{
  "hidden_size": 320,
  "norm_place": "pre",
  "attn_scale": 0.125,
  "bias": "none",
  "init_std_o": 0.0,
  "init_std_up": 0.0261,
  "optimizer": "muon",
  "learning_rate": 0.00206,
  "lr_mult_o": 0.609,
  "beta1": 0.95,
  "warmup_steps": 200,
  "schedule": "wsd",
  "decay_fraction": 1.0,
  "max_seq_len": 256,
  "dataset": "wikipedia_en"
}
MLP neurons of a small language model. Each row is named by its layer, matrix (gate and up: input weights; down: output weights) and neuron, and shows model dimensions 0-127. Each number is 500 + 25 x the weight over its row's rms, rounded and kept within 0 to 999. Numbers have three digits each. A neuron's up and down rows have the sign that makes its largest values positive.
After each neuron's rows, "fires in" lists the words (lower case) most often at its 100 highest values on Wikipedia text that the model never trained on; "fires before" lists the tokens most often just after its 100 highest values on Wikipedia text that the model never trained on.

L18.gate72:516545558447486534527494480448482459494488536514475483501531512498528517433521492476487520487514493507470499521491490543489499536489500517507501478475437464509499516466495523518474530477489454508454477478509494507481500533460505460509477473473482483512494486462421504480514519497528488475489531474484496469493475493499565488524516511499502488525535530478474466508491505513513471493509
L18.up72:501540511532492466490461459448503518500468481528489503538489511492520494526484522466493508501495531456512502510496474519560494477479478503495518532496496515487492457529488494541505506481499484462463546501494491506549512494529517526489536517486494501535518484469493505502521494503492499499518492500455530503494501490489509440462466508510495490523509514474464519515446515477505498471508
L18.down72:515522504474504487496476490507501480545482545454488477501494478498532520522527441533482487465531480476493489461473467531499512495523492470477521478531510499521487440522518518499506476476476481496479528492518496477527468548456474492532543503490526485509514529413515498485518510499535494506509518531513465504518433536494505516502491477492454504533488499491494452487486501474525516500456
fires in: "as", "of", "received", "for"
fires before: " the", " a", " ", " \""

L13.gate281:509504478482485537532534486530485533519489514515485534496504485530524505472512509494456489527486509474481503444516511513514525510513517467504520533491499554491531501530538517517465513513463466485533490456479497486526516469465538487500507528500437490506510437504507512497482493502478514477462478494495489510498499494484476536480502511562480514485498462534507517507527483540489510437507
L13.up281:503467494491467514536453502510519518462513504507458485544496430548516489504472503525485542513503470474499482511501485507524508491451497509475519504480482543492462443532492500529517500474481513535508505530486473529480511473466467526464511495531544509528532492490540502526500537474495477545492483485501486457516520482496526500500461491499452490476534476514526525483495544501504546538498
L13.down281:464520506532518485500515456487512482468463455485443490510503499521468550510493481507478507510474511495496520508477474537487497485511465503484480527519472528461489487548529501532533550519501510479502475546532493519519521504469507516476426536506512484502502503499509479513521465451546494551551508493498483501510492494540519495494516485482501475487550507481482474529492519471527536533483
fires in: "on"
fires before: " ", " the", " a", " December"

L9.gate110:490484537503510519457512505503480482518497519525518512495489503508519498459503490504535531498503491466535488475505478523481543547479527453482524478461473462532504544448518551452492504507503456493544535541494473477484519520473527505543541483483497543480510483492461478448499496482510480475465498501531554488500494509506491521515522525512523485470500489490486467518515487526515514533490
L9.up110:449476538492527499561494511496495484498511464532488497525479536491528466520488479494483490496472498498518506524527512498536493468479482546526453521486480502499515483453513522523527495524485497486517506504486506509475527484445526496520486489504507495506560505465537538495504438499496500466506505502515506534506531493535504519488496526534514496541524555492491496547520480540484488496487
L9.down110:510528509531451525513478514481489542518485473550499492512469484487511507448506457445451547507484470489509460528494505496507541495525470489470484469508483523487484484485545444504546497479526496491519512566500500479501476495504572520516512471491503483481486509498472499507519520479521542508480476528497547478492530497491501523504564468483473488486504511495498498489461554531493465509487
fires in: "january", "march", "december", "september", "may", "summer"
fires before: " ", " of", " and", " the"

L18.gate300:500475503502455478516457494496499514496513541481505504496503493482527499486541490484510493520545550489493534508500513495492570509492492483519477490505473512462499473458465524503464466508471491464493496516519520506456554536498487500561537515490535473497504483538499522502490498498448510473455478496495477469499505488525496515479512500484513496498503548497507462491500488518519494513491
L18.up300:500511540506508505532540523504550528464513470525487508514465502524492499548513419532487534468509505473508542491498459490479491511539497482531545530489500496453515512483508527487488501508519539524493461497466511495458499489457472512494473509512465523472469497553504509479489464513499448493441525494517497466464504468538473498477468461550500512498488532456516496504508456512487517489546
L18.down300:536497500507447561498494513457480512486516459500460540437478476534503504489498465542517549487512486531513505498493477518546529524494522490507508532485508509497544520499501481530481517505497509544518467533512525519451545526491540510500488507496479487521509535528494471475476463510471505542526480524522482519528511513482515490524521506505536489504510529542453500471506530484461509544514
fires in: "30", "3", "31", "end", "2006"
fires before: "0", "1", ","

L15.gate488:484514516547549516477485469485515490498492510501524487545476516511518478535561508505510480483515527510525490495521472482498537466491476503510512472527498502498476524490528524508467521485476513493491497461490530502532520533539519518529498505522490552497504546486465499537560472499487481484520515496512460486431499518518497521518550504475470490448506503532457484478469536492482520520505
L15.up488:513507501493458490521481552479491500510544519514461578476515532478555474495547515516467434511468434463511489492536470502486472502484513477490518521473464508488519503471474499543524484476481496490475480501505536519462526497525490477477482538445447537513508520491477489468519486516487499506501533533520471551496513523535505489510529505534508467527510472478480493502488522453520487520492
L15.down488:543549525474443532504471500482558490452473484551524527546530500523518489536475485499483515562504507485484492502538486506494531490478515577483525509519481481496509499512488490479512464523533493531491503503511533506509481562514453518507470503530483497519464521504498483501482543517447491494462475502539464521500507561489509534496497543523443470501483443488516488491480507483533525534493
fires in: "has", "with", "is", "featured"
fires before: " a", " the", " been", " also"

L14.gate165:498505519494500491509476525482489494520528498479489469491504494487529472529542480510530522525521513513454532480500486467514514483478505504522544487528493464517511509477538513505531501522476494472479429510546520501474459486497472488498508514500471502476492532457456513514510494513509521484478516466461468521509502479527523538490525467533485522501496473483467501538523493462482467459457
L14.up165:510477500460521493476479487525486482478461485527513535502519514532509521457505507539509482503442478476491499544543557502490506497525522509544515479484482531476514488482526486511468484488496487513511537508490497488470514503507531504506517505517523549502529508518483556500456493546489537500498492518489486506508506495475514514476507500489492513456519511488497512477497447514502478529519
L14.down165:507496534506527504477524455503484499483461490509471478544476480515557449492483498499498564527511529512495459479487542523506521496523489525535524516522506526526543512534516549443524509447489486505476495483471514498463522475485486482518490518499530521505481513485530512455487473536476489453478465507552523543513523474478550492513519493535509492533552524466458519510473456511451496507490
fires in: "may", "july", "august", "year", "war", "september"
fires before: " ", ",", ".", " of"

L20.gate716:503489510448469511509489471488451519487523448511487516493499506484527465533510505492512463509501503491534469516502459555495492515475497486484511512453518521516506467514492494481479506467558508549516486515445504487474499486509498531522517512511474487500500510522506521512493497499489487467517526524517516455452492474492526485455462501514517480444534535555487514509515509478487515491511
L20.up716:489503554498484474509537476495459519539487474483496508487494496518444521484470501454502468466496481485503486510537483508474496501503496486457517495495489498486509564494493509511480529519466494528505494534472535493453519506536530512535495490513477460505529484529486451467481491504484512489500500527488495537519494492491487511484471519546461460476548540506474466510491505477482522531522
L20.down716:486496513448479458503515523517467524486487487494490524479459517497505501509465482506473579486508473505519528498510541491475496535502509487430478471495470525479523521509484515521507524498516488505464485488462508534478522460487497517496482480519481490491541525509529519470493540525494475468489545532496498532501504526552504493498460485526511525492479496516530505486513515549495507500434
fires in: "30", "3", "31", "5", "9"
fires before: ",", "0", "1", " August", " December", " May"

L3.gate346:510491486510496456494483490477485466515513509541512527536480520501502505464520478484497483485516508489511508544514532501492478508501504479553473504520507457486499484475530480546483489514510501498501475511500488509466525513497538469490526491498473515500525491479460487514465523488507486494554498509523512510531496489487462495500519523483470510474542494509526511463501502473518551499495
L3.up346:517485482494497489509520527499489483518522499481529511507515477502469478473492490502485504478526505504548525498535470460469495514487505535476520503490506472456489489506468473535513472544553490519515524501507509516461473530500500477515472490515479480494505482502506507498469492484508496485484554494479520446502519511493487490522495504483446503495537515453516507483547496482485517495509
L3.down346:517488481498489467524526507505469481516522499501531519524515491489464488456497491485490504469529501505541522505531468480465480511508494507511507505499496446451502495480483483537512477540545494524529530496502499516454502543490511472513483478511473488504514484490486498501468503490489491488515566510493521455520512508464475490513500521465440515488555512465520509480550488461489537492493
fires in: "september", "october", "part"
fires before: " ", " |", ",", " of"

L3.gate364:518533498484495511528469499496506493498513500528422497495458517516479528486487532538512504533469479504517512527500500534472530531500492485517507494546512463502505537508486497512489502520472513507512493484536489501505525505508482562503515542543495573449477506501483503511459479506531519500511494493480518489538510508500487507534468518538543486533540461522499451450510494522528510480442
L3.up364:520538504473436455551472481499473512498487474518471507518447484495525501528499518498477485482492490471497494518528531523461528542497476503541451528525508500513481513517479513531530529518477503508513512514544460503509530504514482522520483542535500547466481505532496501535493555509515505501511507516481505445509520510525475520519465495508513483520525468531527502456496489537499515484482
L3.down364:528557511470430473533478483503493504507499490505446503508467499508504501529501501514483471495480470476500492505510521521457547543477493499531466505530480493524502526513488500530521518539474521509518515486521459486491535495514493532518485538537501548446492497513492501530491537509502515501500511496483513452485504526496481510526460520524516466510535481550504469463505504535514505463464
fires in: "on"
fires before: " ", " December", " the", " a", " o"

L18.gate443:502495533511489520534489527528523501507506496498437522555474487497539519509497457501497482494493496478513506539525503569482511506480492453462522487533489512465513506473536459511524504492519476492482512493502477473509508468504478513513544494536492459487504452520476481473489486495529439453510482502487481479498512482494527495486516482528506515477529500475483458487527524470540483503534
L18.up443:512517480492513490511515490481500495517512473468489461484496497537458495474454460541507496486522497455502479533498553480504496541499549483541499498502511511442500466490526514518499533492447496483472479549495504509504517535486490506519481489530481444491490501491530511537508489545505513528502484474523464481474519515487516479539471502493528477517513530502501518487523485490486480542452
L18.down443:517513542489517509505510503538506441488484492487477533532525507504478544507491519472518463507482480495508556443528524488531518509508530470579521528494514512505467491522517480550544459494517506510527496504505531476513470479511516524521501491504531509457478511527523452529524534501510505535538556522489535516476479511501492512507516498504520422497498525513471526496474530543487538495496
fires in: "in", "november", "the", "september", "april", "august"
fires before: " ", "er", " the"

L9.gate293:524540500477515496491485524501497500521505480499555499466483460523516472461526493495462498494481482484504497483531527459484549508483534477505509464483463472541502461513510517494531507504505507492478549509528478486508491486517520471524562526502459516521457522524508493527503491495517503497443482513517519510500518500463511465515508510509468521491517516516546497513478469505540528531511
L9.up293:465504535479519498493520519481490493519519484498475555513489493518482474452485478487472489502492541485506520512508492482497502476467523461479508525512529500533452479479494524497469516474522515461493478464537476488496479467532504480509518524500487513513478528503516481504468473466461484506462456499468533531531481502507472514456528526534516499519496488444495520477459538502503479495557
L9.down293:485540539458522507531484474472512535522512503475536503477500494494524504507516467520511544504513505470498489484511472498448520516440505505478525508494497515463510462486514499500568475496466492514497519521514492533507526533528495504461543479482495508469512482478479492488502512538476519507494490472525471472551506501490526511508517506518467463504523474514520491536501505510509519496522
fires in: "to", "following", "upon", "of", "after", "despite"
fires before: " the", " a", " his", " its"